python train.py --rope_fraction=1.0 --init_std_up=0.0207 --learning_rate=0.000617 --doc_mask=false
MLP neurons of a small language model. Each row is named by its layer, matrix (down: output weights) and neuron, and shows model dimensions 96-191. Each number is 500 + 25 x the weight over its row's rms, rounded and kept within 0 to 999. Numbers have three digits each. A neuron's up and down rows have the sign that makes its largest values positive.
A block is one neuron, or neurons of one layer that tend to fire together. After each block is what it responds to, as a language model described it from the Wikipedia text at the highest values.

L7.down268:527523537527518510474500523524493545525518472494499476502537434504538491493512533517532519535496449487486480468492493540525502508546479493474488535539502451517495500465534521507528486483515467503490477490517504481443474515517449499527465500497518490527467470515460493477507476492497501486
L7.down1218:520506500505503527511515543467500478528484500459497493462489518506479500497513511568514506504483483478497525499490520493477484482504488525527473503491539545505503519508439513433487538510524489502523466489487502551524553486472490493465493485465523535517474524495544494503500497476495513497
L7.down1316:523481550473442496531503473507516517483543521524560499556494496476466519481507503513526498504516538486471502504534513511501523507520491495483498534482520489504471484500477488497503488504522478522498482477545519496447467551496486503459496500497524441471538572461492510493488451473507485502
L7.down1683:531512504552469478510476516475507504482460481512456460496527515533551510488478527492535530508503498489483478461539495531486537482483500520481510525496515564524479481499506504553514511486478496524492485529483518495441491461494491539534450556496516517505506510449463525513491525487452517490
Description: The hyphen after the 978 prefix in ISBN numbers, or the space after ISBN, as in "ISBN 978-1-58"; weaker on years, list separators, and conjunctions.

L5.down361:477504493542537555510519522522589457482484518515533515479463498487515499465494490501525483495537487524472460461460524509516441501488451484573535431499483488528479478538500480493479483502503498497496456489519514511487495554496484472516477466473451504531479474461502484485527497489518522509
Description: Hyphens after prefixes like re-, co-, non- (re-established, co-consecrators), opening prefix pieces of words (Dec, Rec, rep), and dashes between years (1997–2012).

L5.down1481:491536474502515494488509466490550521531470492496533515482516504481569449520517534498532485531428518498515466489490516447495494498505481448489427527500523489514493494533479507480506510521463490476504502512542513524440484495470506460503486540491523500490506550473512481483486491496511473544
Description: First word-piece of a capitalized proper name (places, people, organizations) right after the, of, or a comma, e.g. Sand(usky), Den(ali), N(oddy).

L7.down1059:509482505506516503508528492501508507490516500514498483503508490510496494494473463524519470501473502505503503515500515500509503511511517497534504506495486504496500486499454483526473500480524491502491496487505497488532490511498478499478508507498488514488519525496527502488524255479499475526
L7.down1226:504504510525472454485515488511498513501495528587475492545531479533486534509477503488522508515524490525470499526489499492507519493517520512470507489483524478479528512463545512493494500461506513474541497515486539527517469518457516489523464489497461517524539559523510522483505385488511493498
L7.down1733:484473521517507480511544490490456534508485497543504503490537439471497555498512523488509470513452491516480506492509492531514496495523476509503529516493479460497520504557481519489538499510504527494495514507538524469504510483477481494541530522531455463486513514482483468513505530463525552487
L7.down2074:459493493518524481483525454506500519520497502521531503475521471511480489551454501483511469481446487542486508506505501556505518524455491504490525508510486490481502530506501552517478522492531505500516479509480490490487474513531514502559547487512486496486524552530508491504471431498535478465
Description: A lone first letter or number piece starting a word split into fragments, often after "(" or a quote, as in p|ictured, P|resent, T|arget.

L2.down179:523490469493503497532527500468505512510500473499516504488459507486499542486445502465497492497474488524528504449508489565496461495505524483474541496490517476462482513497524487481503520517505495510555478484514477430482544515521532499531477516499502425525472531539553528460477481519515455521
L2.down317:463461459457442478519509487537457521504549477536486463490455485503504555513509512488510461492521507499534535501467493484513510545524519458518431517501462494479495499474518509477517492543468526536530499434492480491500505488518488527532513492448512430482493503473525501542457499531501480559
L2.down465:509449521490483480498491489464465519531517479505502501474471496492503518481518515476448459482535514511495495507453462522502495517521525538458513496523490429463479518493506484504489514500483492515486492472502459488462498482532481466522504534479500471507485533490541521513488513549525490523
L2.down587:481522495480506445482498458501455534506522506465499523479501464506504526484496478500506502490496512479542529442491507516477493519521502543516497516520464461501501499478541513431455487503486483540510486479470443535467459495478494512547488516494469438506438522532518488520490509537504515519
L2.down952:481500487491401486493512466508501510488515533505495491504503487504500536549482471524504492553491510507492486424505471508477503483491495485493466516484498518482517454541513544559493506550487495489499474484530512526501486476462478515525513510525480454468494516496505503499517504500518507502
L2.down1351:499491481525461528505465487501500498497546521489482485445498508498531548547498504492509510509490503506487467510491499467503499496546515515469457503505513515459488417545516520582488480534462516482493496487498498493509491533491493525517521507527467584482514480500481534514492499505487495498
L2.down1455:465502480474451483503451497504492530483507528514494494522497480479504524505459491487499486500521484512523510491498483514500480467512505493477476517451507497463472443512497552580486509531484493486504463498528504516550473510490449480509516487514519608482528500507498546494509506475539512521
L2.down1611:464520506495495499532546504502518519506528520502488488513516502487486496492492484485480500474500549462481526534481536545508506438508498496495453490483521523535560507494497503504443516527513508525475502514476504480484540458511506555525504533506513501476463495483515505502508499524499541534
L2.down1683:522510500466489514540506504474518546469490472508527495470450475559485486486544490452478498486483537504502517503473533475498505520533498492527509492538504457496466470506474486491569480501501463488494550515537468504479525532527496541515478496473503461492473523496503469489505505506439513514
L2.down1818:522518522509478533486510500490503545476496481464497543505474519500534523513515474499569512498519517498496493487511475522502538445500444468492495457495477514492531506530514470483498546463494529524509477471522554480525462530493515530529517475498496489501466534476500455473502480470503502512
L2.down1973:481505535527374484512517494506470514515506519495512505489559505515499507533494528496558494532486496509530507459494507528470534453509484490507440459492493510502495496529515550506515510498542502537484476530486539504527478518492488508507498488490503439511480487504528503494510482481512518514
L2.down2055:499458524488465481461480520512474473519516489524490497511480480478523494539477467492447522462556492546533514452481449495547496498543534537518464472505470496507505448506502476426518481491499511510524460508516526484522514488472501463513502516510506405499489505503485477480448472517488519499
L2.down2149:510485523519509535522485523506471479525500516533539507442498480493524498545510534513514508515487528489497506483473478488519500517500504533554485504540527483501532477503482515454509448527508517518527503528505487509495515488496496527514523511503465433506514532533492478501453515531527514514
L2.down2189:514478475507481490495500485504482491512508504493516529476471501487519530525479516478492502482515456514481477595465516502500509503509502505496432489477488494489514476529515549567518524526520480527518500518495487476508525455516507465508505477490500585527501505513480525499500485506483514525
L2.down2198:463514520511444509503521489552491492487507533510485487532521502534525524502482484508537494519501511508496484426510464516486530501507477487506474491480482509486474443505495494516507475553491515553526538490459501524535467524482467496546492509495489447474478497532544503514528538499507503512
L2.down2268:488511513512414505507495491493490492482512508519471498478517497498539527511470485512522466502488457493515507350503517503491505437513512481471490491500468522494508407507478489503500505564499514526510439454500481499491498494488496485531509506492479425478517484481521513497487508509484516508
Description: Hyphens, en dashes, slashes and plus signs joining two word or number parts, as in COVID-19, 1977–78, re-established, and prefix tokens like inter.

L7.down386:493540530531526504505504509517524487543504521547510455496463479503523529495494500540543475520515484495492541519476531513520528482492489508517495497488454517503523491534479472497498517517489524457540518519522515486515524517479501526491525491443491490522502488567522521491532415478481516541
L7.down1658:506475442476523508551494499524522493467532509472525477534505544465465494504507477508486520534501543527526496552482516523500455517511543537496500521516484484471433492488503513518472498474510510529502513501490458490502504457511514482485502482493485510472530532512503512503486461532516459470
L7.down2119:524478530528501496511453496529484501504504537516493519531523498477515475497478472530524483474507522514516500500483485497524573491482508550526476497531493491485502507473518512536466497480511500501521511465486533476479503504479522512528489500458500511510517467491516477516503346514484532507
L7.down2122:506505525516500503447469518513492489536505526529509504513502496467508496491471508480499545491468504509460520470512498482493531504490519508475465512538539523458524517506502498547475536500483428551507497482488482493471444481489477484530477479529493535529474533493492507499539405493510503507
Description: Hyphens and pieces inside product, model and proper-name codes, mostly the hyphen after a letter prefix, such as MR-310A, FD-2, S-10, EB-3L.

L5.down46:518538506544509525453507428525627504482501472524484516465484503479515516465483520455496475489487549520498480511503535480496469532524499497439505476500487502535462525522553512507515495493491517546518466488532516488490506491498477510546504449483492526490507481497487513494485517480511483516
Description: Single-letter first pieces of words split into fragments, mostly D or R, often opening a sentence or table cell, as in D|illon, R|ourke, d|iminish.

L5.down1993:484490436482475453507520472485597487484482526509437505522513542534514507504515508460490519493598504495514458487538505491514526493485521504503493499531495528505529505477498464503522529535463525482501532503457515484493524508474528453480425477528484527527518481497491508513515514455535513524
Description: Tokens inside structured Wikipedia text: middle digit chunks of ISBNs (11'78'), month names in dates (22 August), table pipes and row breaks, section headers (Act, Cast).

L7.down465:486491496499448476528515510515524532509513488525491494533502456497502528517478488500524470515444511562527499519533527492532496524488502501537502474513501517475473476485485511497488480491496491458488478538448452492503495524461487474535483514490495523467554530477506495498509367494484510511
L7.down917:486530498490509494507516495507510529533512514512525535516510510485520507494500494522528504498510566501484477465492460481498544507475475548490491492502524504529510471540510529526500478522463542469493526493503494503488481532476506498485480545440523524502500501469517520478502384484480523486
L7.down1249:481462456493488524507489496512509495494492516546498490491453482483492505557489521527480524483478489511466472487493510485534482512495510462510527477468500495489544503471474502474520455491549449447499519494510503487484471472458475486496509515508479534482509542482506536515535449511484512485
L7.down1441:535451442503500499470474495523488463478526519485513467525500564515506524482492481496541477497476515516494476502517520512478466486501455504499531503429488540502492493512481502484508536499511551515543528448525504474550490512496521487535469480506511530492497493540503527503495423528510486496
Description: Single-letter first pieces of words, mostly N or M (also V), often starting headings, names or hyphenated parts: N+etherlands, M+oustafa, Evans v.

L2.down146:505532525520493499464511475493501462495480512497494499495481503469507483491494491491499482480491491513521525348501506533473533496531529522516498480522498526503494493501525504411490528478510492484472472525498513499508490491523478481508505514470521334478462502530528485480496497493490466478
L2.down413:486489492504410474504532431502458473494501509523490518479520478504477509500490489507476476500492497498494462353506493510499512497490484496533465497517479518528485512536516527410494532505452526533502508476493487480504495495512475529499521512522497350510511512507511487505496494500504495491
L2.down503:493504503520463504481568455490492508500497458492503502515496523497493493504519517493499490495516510491501499316513502505505516501511474489506496503499460503496520502506500528343472507514492506496515511507501504513483503518514504492503510518472523314518500498517494517509492498503522502495
L2.down795:497502464498483501515560447472451486515509471462494499489482497505495487517488498463508491520482453504530488372481509493497520538528471491484482505493465507524464511521492522391473495505510475491505500490455508487478488513506509519505515539469489359489493507521511510493463533485522493493
L2.down858:511501519489482510475509468482512536498503480526498508500505519486501493473507516553514477477510533470478490380526469500510498498499469494473537505525480490499485474494515471452521488553484476497514488496518467506460486503491487500547493440503514384507461491571473497463498509519492498503
L2.down1065:482501513509460521490566408517485501504494478501497481506494497496507464475518488478494490531511507498507462348483485505508517499525484511526497484503463519505493540486500559369496514476493501477487520499500492511495515499529491532513507500466541340497534526487505495523481502482486516506
L2.down1225:485516485502474513504489451522465499491477457509497486505453534487493516497505486472466525473513477461522511392531485513487495487490493500523467489526491506503446500489502558376488510481539490509493510497485500465517494497506498499519493512499504371495534493520506519491502511508505489519
L2.down1674:512486481468467464451527518564542510473523520503471501535499484483466544483448463476510505487465497477508454495519511518505539504492478515516507517425537494465471504522492518466522469489477440506526514513469487504543505524515534497524472465534514507498504520527541562498480454511521467502
L2.down1679:482510485472487474485542505515510508525522467490513501527515500489458517519467500497494521484466522479508497428536542526455527457477504486497520464470496481500498479487515533442539481470501450488513471479521506486531474532536511529519492497490531459501512549537492548491482481496523502529
L2.down1694:483509492420448510518549499479515500470529512512514486498514507471572493546469487522518524539443434479490460468475532453533486478496506434497453491489498500514516490511527524501522492527488539463497500513533494517486520516477522502482547501468504444498534514483511484512538534474541512478
L2.down1753:510500494518451520491592420514504502480491477471487503526507485501510494503512505486494506496532521498494482330501499489508525515506481493519468523500467508512521489514510552368472499501499491507509538496509498497501509524497507504504531497496539349526512504494507493518477473493475494510
L2.down1906:511486499523522467475511460490478510507514503512539514469503543499539497497512490500461522477482478502541516447529509522470526468503441507489491474531483477505509469529496513425460493553508503474525465487527474513465498500497481514473468513479512471469485459487504513519478468460498533471
L2.down1945:492533476507457505515574431500503469487500467485487485506479527472495482541512501500492508501476480509499495332503462516471526516535484527505476531522470527522487542499506550390485501507503501506502520499500504484503521504526501500513518485486518339497487528506496496495467484481488505502
L2.down1969:468504473509463475495484488490512505512511486487547500477511510512501468526518533495485486520489476534486462437486497472487553501441489486499486502477495524500521534482550466384513516496481498475515520539479519501465520542492496503496504524498501356490512489528493496483532528535545505510
L2.down2030:459496501478498508523491470524489527498520536501472490477484538494548473512533496497478506506493482551510500411515528481532500505507477471507509516528491476507501507496507486424491527493502509512513510478510480474477484496523534502497529535489526421465472528567537545511500524465506529461
L2.down2303:451534494512476499512554429496483473483477487516496507496510474459517472496495476523529457538467489484509458436533496499520503485526522506515509507480471539485470566508483542461506486535496479472460475501494500513539492495499466479502533516515561477525522494456483511494474510485482493514
Description: Lone capital letter starting a word the tokenizer splits, often foreign or proper names in lists and tables, e.g. T(etsudō), D(agenham), D(.C.).

L2.down68:525489493489509478468490517500529451479478533529517551467485502479472517493515473467523470463460515508523494476485515519489520470513464497490482487531545453524528500444511495474565505497502492500503492516521472526478520482477495477492463531458495488506514545525525471483457520486509478489
L2.down122:482497485488467466484515506533486501490523490499515495500515504494490472539521482516496495498482508531523520480514491526515510467506499469546558472505497535501509471503455526545487516465520536484519439517494466518475533494508498533494480480482453475472493526475506507520518516449480502487
L2.down552:511462518498490478484506499513482520500518509505491500502470464500502461487520482474493541529469518485505553469517489548489481537508428478474524486561488495464541531488514518477511509475506491495521484480473525498508505513547564485540469493532464486490536510522528468466589502536468500489
L2.down688:467507535502509468521512571476478483437494510510478535510491482519509482514523479470532473495504499487490522505484516468469525507504566487477478486516484519483502493490485487536504512477527501441522455488515474567516516479507522485530510508510518518479466484482503478527503539514516487427
L2.down1080:480489489537529528544505475467497479517492528496475469539476533507485511497533543475515504491502478467537504507526536497537516463475519512433490506483465490520440489500462517498521543468471503449556513537529516542509497527506481492496496533515510503485476510484472534509504493491537513503
L2.down1240:499502510478522554474467505472534494511542482452515467495536505471478442541512509487482519492563523499476494485498512495485456451491502531500530513551480508498509516530490487503539536483495520539487479507486471484517490506532524485422519461548538445501490478509543504501562534463500543462
L2.down1340:479504511504482476501468515512509496497499492545503546497493524491511495486510510454477504521490534501511456467498522514452475502504475545497481499522495480514490458482506498486494529488531500519468466464528546526505516488510504503521481473491509469487494507477503480538480461493521492520
L2.down1516:470490429482475496474497516526502513508517550472457506469485481456517535506471495518430514423506544476527528524493501474531495500502484480478491513503490501508496483499501489509486511522478541480484460548489491483451479465530507478487497500496508526523497487502518513493446514522506476514
L2.down1538:468490500496547510496471529516503480523517524494491521470507489558521503531500497486498529460545502551554503538508480485477498456524520507544495515493545502516501467529462483522511487469502499509463485490487485462515485500522507565520512514511496515532477544466466487503453516460491509523
L2.down1688:472420461521487523508503495541505513517486464479492490454516477504507516431507503476511538489545481502516506526458544502497506495504511461501552532510506485477488493562511476517541500520459493500483531531488528493437530460442466530532522492464530514529516468503493505510492514482507498514
L2.down1758:465519470502485529504536540478479507522546512464500485479461505517476516478454484512483504520484478508504520450502521462454553499505495474499507528499509495480469466474497490496482542495513468496512479504510514473489520512538489495505500494475486417474516483473514488497503496498465448499
L2.down1800:482495500506504489505524480500507507546506492527488491489473547517487498501514506529479511510497519490470487411451501527509458516513516486504498502501482498506462481512475486403486500520524503478480503507494447461479486459485478525518489500522480366472505495496472534496526497531484499499
L2.down1938:472488499525479535439514538479499491504513519517483535495479460484503519499489486507499493499485483504536490541515510503464535463490508490520497496520467516496497520515499472516519533466512522491499493523493501529464509463459456503506533544497475534557478526462503540517496519489524466531
L2.down2056:493503484560513482499457507492525514518529486563458486489519522541549487540489481482519477514556528538504533470489462545520523496498511519476488521561529533485481529473490482465505502509455498479468502522519474544517506475510531503496496528504430474499521504474505521536528511492502487515
L2.down2065:529500505503525476487471517513510488483481469489499484537530482487527512522510507499497539508515468519480564490505504519506519480539529473513524467505522456503478498491508491456500505522487510556462524501484532503508436509511492500485503488504534471508513544529493503482493510546505521518
L2.down2222:469465481507509498500529531515497480471518486499508485513510514495501510499536543493518508566473528481471452498532489491501461489450493477518493521514432447502518458477474505479505529483499526484526461522518509479528508500505528508482483512503488506517489518474488486516474499458520494492
Description: Tokens in actor and show articles, chiefly "Cast" section headings, cast/role words, and leading pipes of filmography table rows such as "TV", "series", "directed".

L2.down185:472477513491504474499489496470491517519514513494472494519516492491530506487500511441492527487523507514483451389488473493488533507509470493515476523569488524509487438493483543494470506494489522494487476536481546520487458557498508514502494514483493481515536545548504484469498524491502457528
L2.down330:536520522485533485486495520535518497488453497463507514516495496489514457492510500489493439505484495496506465400532516494499468511450477489481519484499486501513538439481528489455507508508491498499468495518508509531491540509499513477461529498539481470536536514527544485481526475460535489488
L2.down601:466499472479470509504482439507500498499526472544508499477489507511467509464520497537514521456513505493507457435471499449506537506515530467494562466480512539516456522516465528423518478497503478469552522491483516491459543499535502518459482501506526426488504477507536500519501485489495454479
L2.down699:477504478514452510499461484499513451499530480451475520517473473469486531514537510518493517484458510480526522533468500494490530492486524508502517505505470488472506483494477514537484501512496523509496510477476516511517491491506466526486507505487474443500462500536485509489483489502530515525
L2.down863:472482486519449506471551533486486471472540517475478525482480495438530510489495524507486554473524527506533461447479473484496550522512478508516556511478507490531473493487466533520510448532515491468515466484520491489488494514481518448512478501485516437518500495534482508512492500517522503529
L2.down866:473512492518442480510555469511525493489468524528502505482517528527479503453510503482518460496514514509525479376473451508513484454487498516507526477487516477489517431489504499531480468500484524498529476505444525524519492518513490514514479499505503491520527539489543500507511522485497534470
L2.down930:467497525519481454492530488486458489506501492484521525493507464475511484523524511524473491470465501477503478443498480464494491481495513526466510498540478500468501475559517480549497503536478530503478499420472456486488496526509511487530474489429503461504476474538504484509505496493492444513
L2.down1154:520493475516450496513485487512496489459484515503491517507474496532499522515495514518469509499511500533522475525477517483507541480498554453490562522511490559442463495507496518534494508544523476496530492475468520488451516543459525552495501531520419565524472492489522496455474478470462549493
L2.down1236:527479514499482498450500490488490492489487505469516504505462504484499509445528504488485491508481520512491455393514491498506509480473527524528448500489502498491468484482476499444494509502504531494466478493525458481484516503495493474511477512500500384500494468484508486505513550496529505514
L2.down1522:515505508494494482472536489487509511485507534506503484500525469534510504479448467502464502493513528491518554491498485464526496504491501499476495513516495504511498507536503530496473479522470544492471504534512504518489522490477512484489497527532505495500512502501451489474495532493451487443
L2.down1666:486505519451493502469511495550525457472481499468493499504521488493547525511530487497503464508516498523498510497454482515487542517499504426530511513493474526483524483504502501563504484496484492534523495490478487493501460506509428497500512484455497483505491506507492491512490507536463468508
L2.down1755:490535495496526482480580486512492511449458503522492538509480510505452501478498492469469484468478513510457477408496472516515515495497462478519525487493502498516501475525500457513491473490494511540524480531458516517523487499517515508502511480506502538495510513508506529494511514461482520523
L2.down1910:490505478525462534511548459502512474462506446490504488484462501508472497510547505470495512495508480496479516339489510501511514508483471525520464486515465514527462532487500552372504474499516515513508506499489496489508493513511489495550518505480504346498506502525500501487489499501525481508
L2.down1944:497518512476564507522504499502503505501495542484523482507565486498480439492540466532500533555503506488487559470518508467469470536490510487497528492534510498540490495504497488483489520464522530478495521506516489474485511495499503505499482512506507476518497537517546483479464513497524480515
L2.down2164:502530511482478477472534524470507497542496518511493522491505551517511464489519533490504495472512495513534470377495503506516523513511508515500537479509466479535483414521513458549500507512476538520542512498478506480477511532492492540484506478479495495500515490514515494491513476536489503502
L2.down2199:455471518529477513494531526497552483515506535516458481466512537460535472525474518480529545480486499526521491475471447507491502481513511535490473509515491442522445423495553497435503530546435493465493520475522495523488530463487457479514481531474480478541487479506527546511477485518503492545
Description: Hyphens and en dashes joining numbers in structured lists, as in "2021–2023" career spans, "ISBN 978-0", "ISO 639-3"; also capital J word starts.

L2.down295:471507507494461485488537496497505528522492482483485464482480503471502471523501506484492502528497494514497495395501446527545502522487533454513498476449496530484490511498488477485532502505503530502464470484520505462455521535490503482516485523462529390513508469489496531494539470481505519557
L2.down581:509514514464510556474526482495493514467523493472512477473488477512507481547449487500546522510491513550520478455468499485457503515491524463496513474511463523526467517527489502478486537518526513503509478510440533497505500535507500514489510476454518403534511476537493493549522490539471504495
L2.down597:502521510479494499463485544574532523456513528524491504541497475509479489521498483508513524534524506472523470571501528531506534508488491514506501505472484539523514523480555484547499485494480486490505532468509540506508478483471508544506457499508507594486545507491508485466517468532481493529
L2.down672:470484472512501445490541483457472528458506494495490489514499508507508520534542525490479527509519463510508508487505480499475511483473499513460472483509456474450506478504540528468530491519470428527515560528532493522507478517479532474514487485481523494531464496501456531526450502506520508511
L2.down860:463505491485522523497492454489471505513532490501509508515477488511500535493515519500504499497474476502460507519494488492530493502527510470509457532454452477474573516493502512455491539506533519520517517519491534476506476477492503537529524465448518398511479496503503482512496518503518490548
L2.down928:508481503531449510503526505470500519506502473515510504484470501508481472529490518531505516466491504533491481424519502504496518539499454495503453483544502514479510496432492519425513524511493500517494522507543453518520459497486534535494492448508507397533497480507477496500495531500550512501
L2.down954:496500517473464501470550474476530516469467489497492503490550501528506491514474441508507529480490498511515511400486495482542493516553523476524506469522485505510495446477523488470482469466515533479483535501466499512496486526441525503513501474486501437516526467516492518522468517499495525485
L2.down1210:460493533512510502440481545509536502508551503453487505437528508544477463543509531548470517474466508496516496466499483532471541519517500511507468474506552537522510489525449510474502512480453530488510499475483482512478504530501489538495517548456478453493516536527499483494497533470462500508
L2.down1255:491476499444462521485544482487502512472501481487526507502486517521495471514473485505508502485511523534497512401474489494468494505471529478483486481524498513507470491534489521408498531509545508490530490493462524495507475509481491496485504502465534346500510501525513525526507499525491510509
L2.down1363:539523503461502547515509504529472511484453446461507466489495465483535550532493519471494521507469460492507486456472526491493526457448491506527511473504498509517506484483480473485520499515489500486510498493507486490537493493454521499505517510506493441503496519490493465490512493492435495507
L2.down1637:507477495457456511522529497514483504466497485479512525504480487502503500511494493523501518498508523515490506444459493502479491463445528483496470464533506518479476502540494471419527511497495521488481499510479511494542487518518450504466520512473524375520489512495499511536494484511524496526
L2.down1712:489441545541487506496543498458513502463522459487554498515522480491512467523514479502508551483421503570527519462525508500534493531533540469471488507514499493504487459478504516521554517513507510502518446479479485497466487500474477538489555469475479504496474519490520501484433509503495495485
L2.down1733:561493512525522511527518503518471491513509502464521517474456479447498522461486518506459466492493477520538546502524534525464473514469526527517498488512475519521483493508508482472499492461500518501495477522453520490531519504513515482531511472509507453447495502533519530525479440479503475560
L2.down1916:474493499507456467469497535531483524504516508535513476524491492522489478481498478514549501502475509468549443465500497509485480520463447544494512502493479554559555538491482470463505513490493482490504492493506501423541510484502483534488494497471538439531472479515527507517526452471464507505
L2.down2159:450530484486501525545516488458502472545473499514468535515500523472462475491457541493488502498472460505532514543497480517525456468511525464481484515515460506522495496501525530485471472472522524512537546548486462500436465509512519500505508489470478525497521522503523524534490492517530516479
L2.down2181:514511510484535477521470494501487506463521499470515514442484496474518480509493499521492524601467540495494512512456533493462469512465559505488501524474478506488505501531483507454507521485487516515509524505487481485514502548482515481469468526501506478486530458505521497506516477519513485467
Description: Country tokens, mostly three-letter nation codes in sports result tables after a pipe (USA, RUS, GBR), plus country or city names in prose (UK, Brazil, London).

L5.down1716:506487518515492534547515450490572482516539471512501525470515525462541533504493500492507482501555446510512473500445485518505503493515526510489469507502487523500511451519492510467467494539483499483488497465508516530521492521514485515490448461467512493509500493503517505494477492482481541495
Description: Nationality words and country codes in sports tables (BRA, UAE, French, British), plus adjective-forming word endings (-ical, -ati, -ish, -ic).

L2.down193:529491495480452542500590415509494516500504512485490539524490514480519476491498477485481500502510471494527463360506498529477506515498505486499497483510486510514475520519498543359489499475493467508507540525491516489512519533509515522491492503507543362463523490486522504499513504509496495514
L2.down336:519506536507475508478534427521514491505504497541501480497523532498479499494452472519517499477501504512523487403530482499495490490495476475528502498496468525502499509526487555389447469485509548501506499504499490502497507533505507480494489513481540354500501505529507485508496494509508545498
L2.down651:481507468516487497502471495529524511433490477494488544523466499533494453510524499468463520497524538478467491465505489472518499447518505488509505520502496496495486481495439511495524499520480477513581498495507503496488545484522514535508517541499550451528505495447483475543495475484489467540
L2.down799:521503507492441539492572410507491492509493484485510509489490506491497475494523500497486482513490491488504470324499506496503513511504483494518484494518452504510498504503486538368472524495494492514512536493500505506487503505507484521497509493463542306483496515519502503527491504517499509500
L2.down992:488492495502461509478584453506493501487490474495484517503497516533490491515505514514506506519473478522506489336495500500502501513523507507499475495530482516532474524530526529392487477518510503500504505487514508478457510494499507507519509514493515348518470506529476537466486524473512492486
L2.down1114:507494469509477521443517474479527474509517479522490483518485534493494492502479527514464480463503480452505532392494478478518527491508475516536527497502495494515501496510485492431493493488486516517490467510505506495494517476497517499491511480506495346510471492492506502514477480521498522515
L2.down1140:526516491501468506505538449513495497505492470488496514502481515499510491528521495514474514512490492505490470322500487500491504529502489503497482487522475523496472497514483516395473502502489514510498525482505506514482499502495515520520477514489506286492484493522506511498497489501510481501
L2.down1176:522422487489492487539491479510522483459524509520499532493543493491530503456510465560477528474497501482465510471459471507482518468494482491515469487523497534496490510529531495488524494482525491479513475547499523539517516461505523503540520498493459423536512521558487438550487491467466526485
L2.down1180:486482502513446528498549445496523485476505467512494506495487517499488504491533517498502503521478510501503492319508501488507509511496487511503484505529461489520513493515505527335493480506511504500503527507501503495507533517492480492492521505485516308517490511519494497512488518495492519496
L2.down1374:487477467523474491480534478493512495506494506471466526483493504503506475502485523518502491526469506479489489409475460489494502478483491487560516465504492513493484476478505537499522502476499497490469493445542519549465521480508494498485537500477478421459530511500489515474504472484544505499
L2.down1569:511453495533439491539533463523526540515483502489516517478468520517485487514490497540507472470497503505461500401493485494501491506511524512515504558524476495511527499509479535459474498540498502506534489518509488490526503470478465473481511475472527397512464482488517507482507522483497479500
L2.down1773:487521472492459527495536451495509494518502494504503492486508516483499494485483498510501487501499477491513492350491514533496496494520486501507490476495483514505492502497507539371467465510481485510512516467514517518482513519476506513492503500466511335506506518500509490509482498524497491483
L2.down2038:513478453501492502493533451499518511518466518466493528499476509493521498484555562496486490551512480519497455390511495487478474467470493502505491512535457529508523488510507493446479539505473516498506522477515489525472494525490504489492467516488466378513505538479448514498518503484490517518
L2.down2072:505501526518462494482565455475546507519494494497486497493506519499502503529518514490508513500480492526485490363488503494496491510500481471482511515518482500521526469514512484389495478470516523480509492513504506483508506507471513488503489494487517318473512492527507465513515499512529507507
L2.down2073:495491537506507486468523443496507494484498481504514497504471493526508483524491474490500524514509527508490484420562495481536499513473511503478512502545507533484497536504538476427577489485538561454474547509512505501478466489524476463483552466499547413459494503496546508495503531522515491485
L2.down2188:516486520496472488503498483499491505511503477513480507506505519485516488497518498492495504491506503474511506313508504502506502478480503504481502497534480495487501475522496475383540484508476500504495494507492498507511517488477492510490506512488511294501510494498512493488504501481514499489
Description: Standalone capital consonant tokens (C, R, M, B, K) beginning a proper name, title or abbreviated genus, e.g. C-order, C-ale, M. caesia.

L7.down230:484467552511509558570508514468513498474503534436531496488471533479480479495487528520483515508542532524502523506528493539533506511507498454513480561480492481561479468500502486501515476505509479506492476498484471464508486480582534522537556524501510472472444485532490528517552516469513456464
L7.down1385:481492509478486505496519498467520517521517504467504499502443539503496489473510501527459498459556512551468520504450527530539526517479495465500484514494483528549478484545529516512521458513504468514487458473538502488459514481523514499526564517477540498520479493505534496502494469451530492492
L7.down1446:470471500465544539517549491442497540517494518468467526476484562493501499529485501509507494496529513526506541489519509500510537482478530441536508535513451499537461520528491506506521466543516534470464504514525507478526470508514540543499563478495522504512462477516485536523535474478505497507
L7.down1506:531496462488469474518492533459486537483474523522493521511490528486500537483470480558482472480464488510534524530501490546492504482445529512524511514451523453514488507503479508516542513475489480521493529507553501529495557479520521504536516531524522510527472516511522502496563502548508485520
Description: Tokens directly preceding the name of a show, album, film or other work in media biographies and filmography tables, e.g. "|", "NBC's", "operas", "record".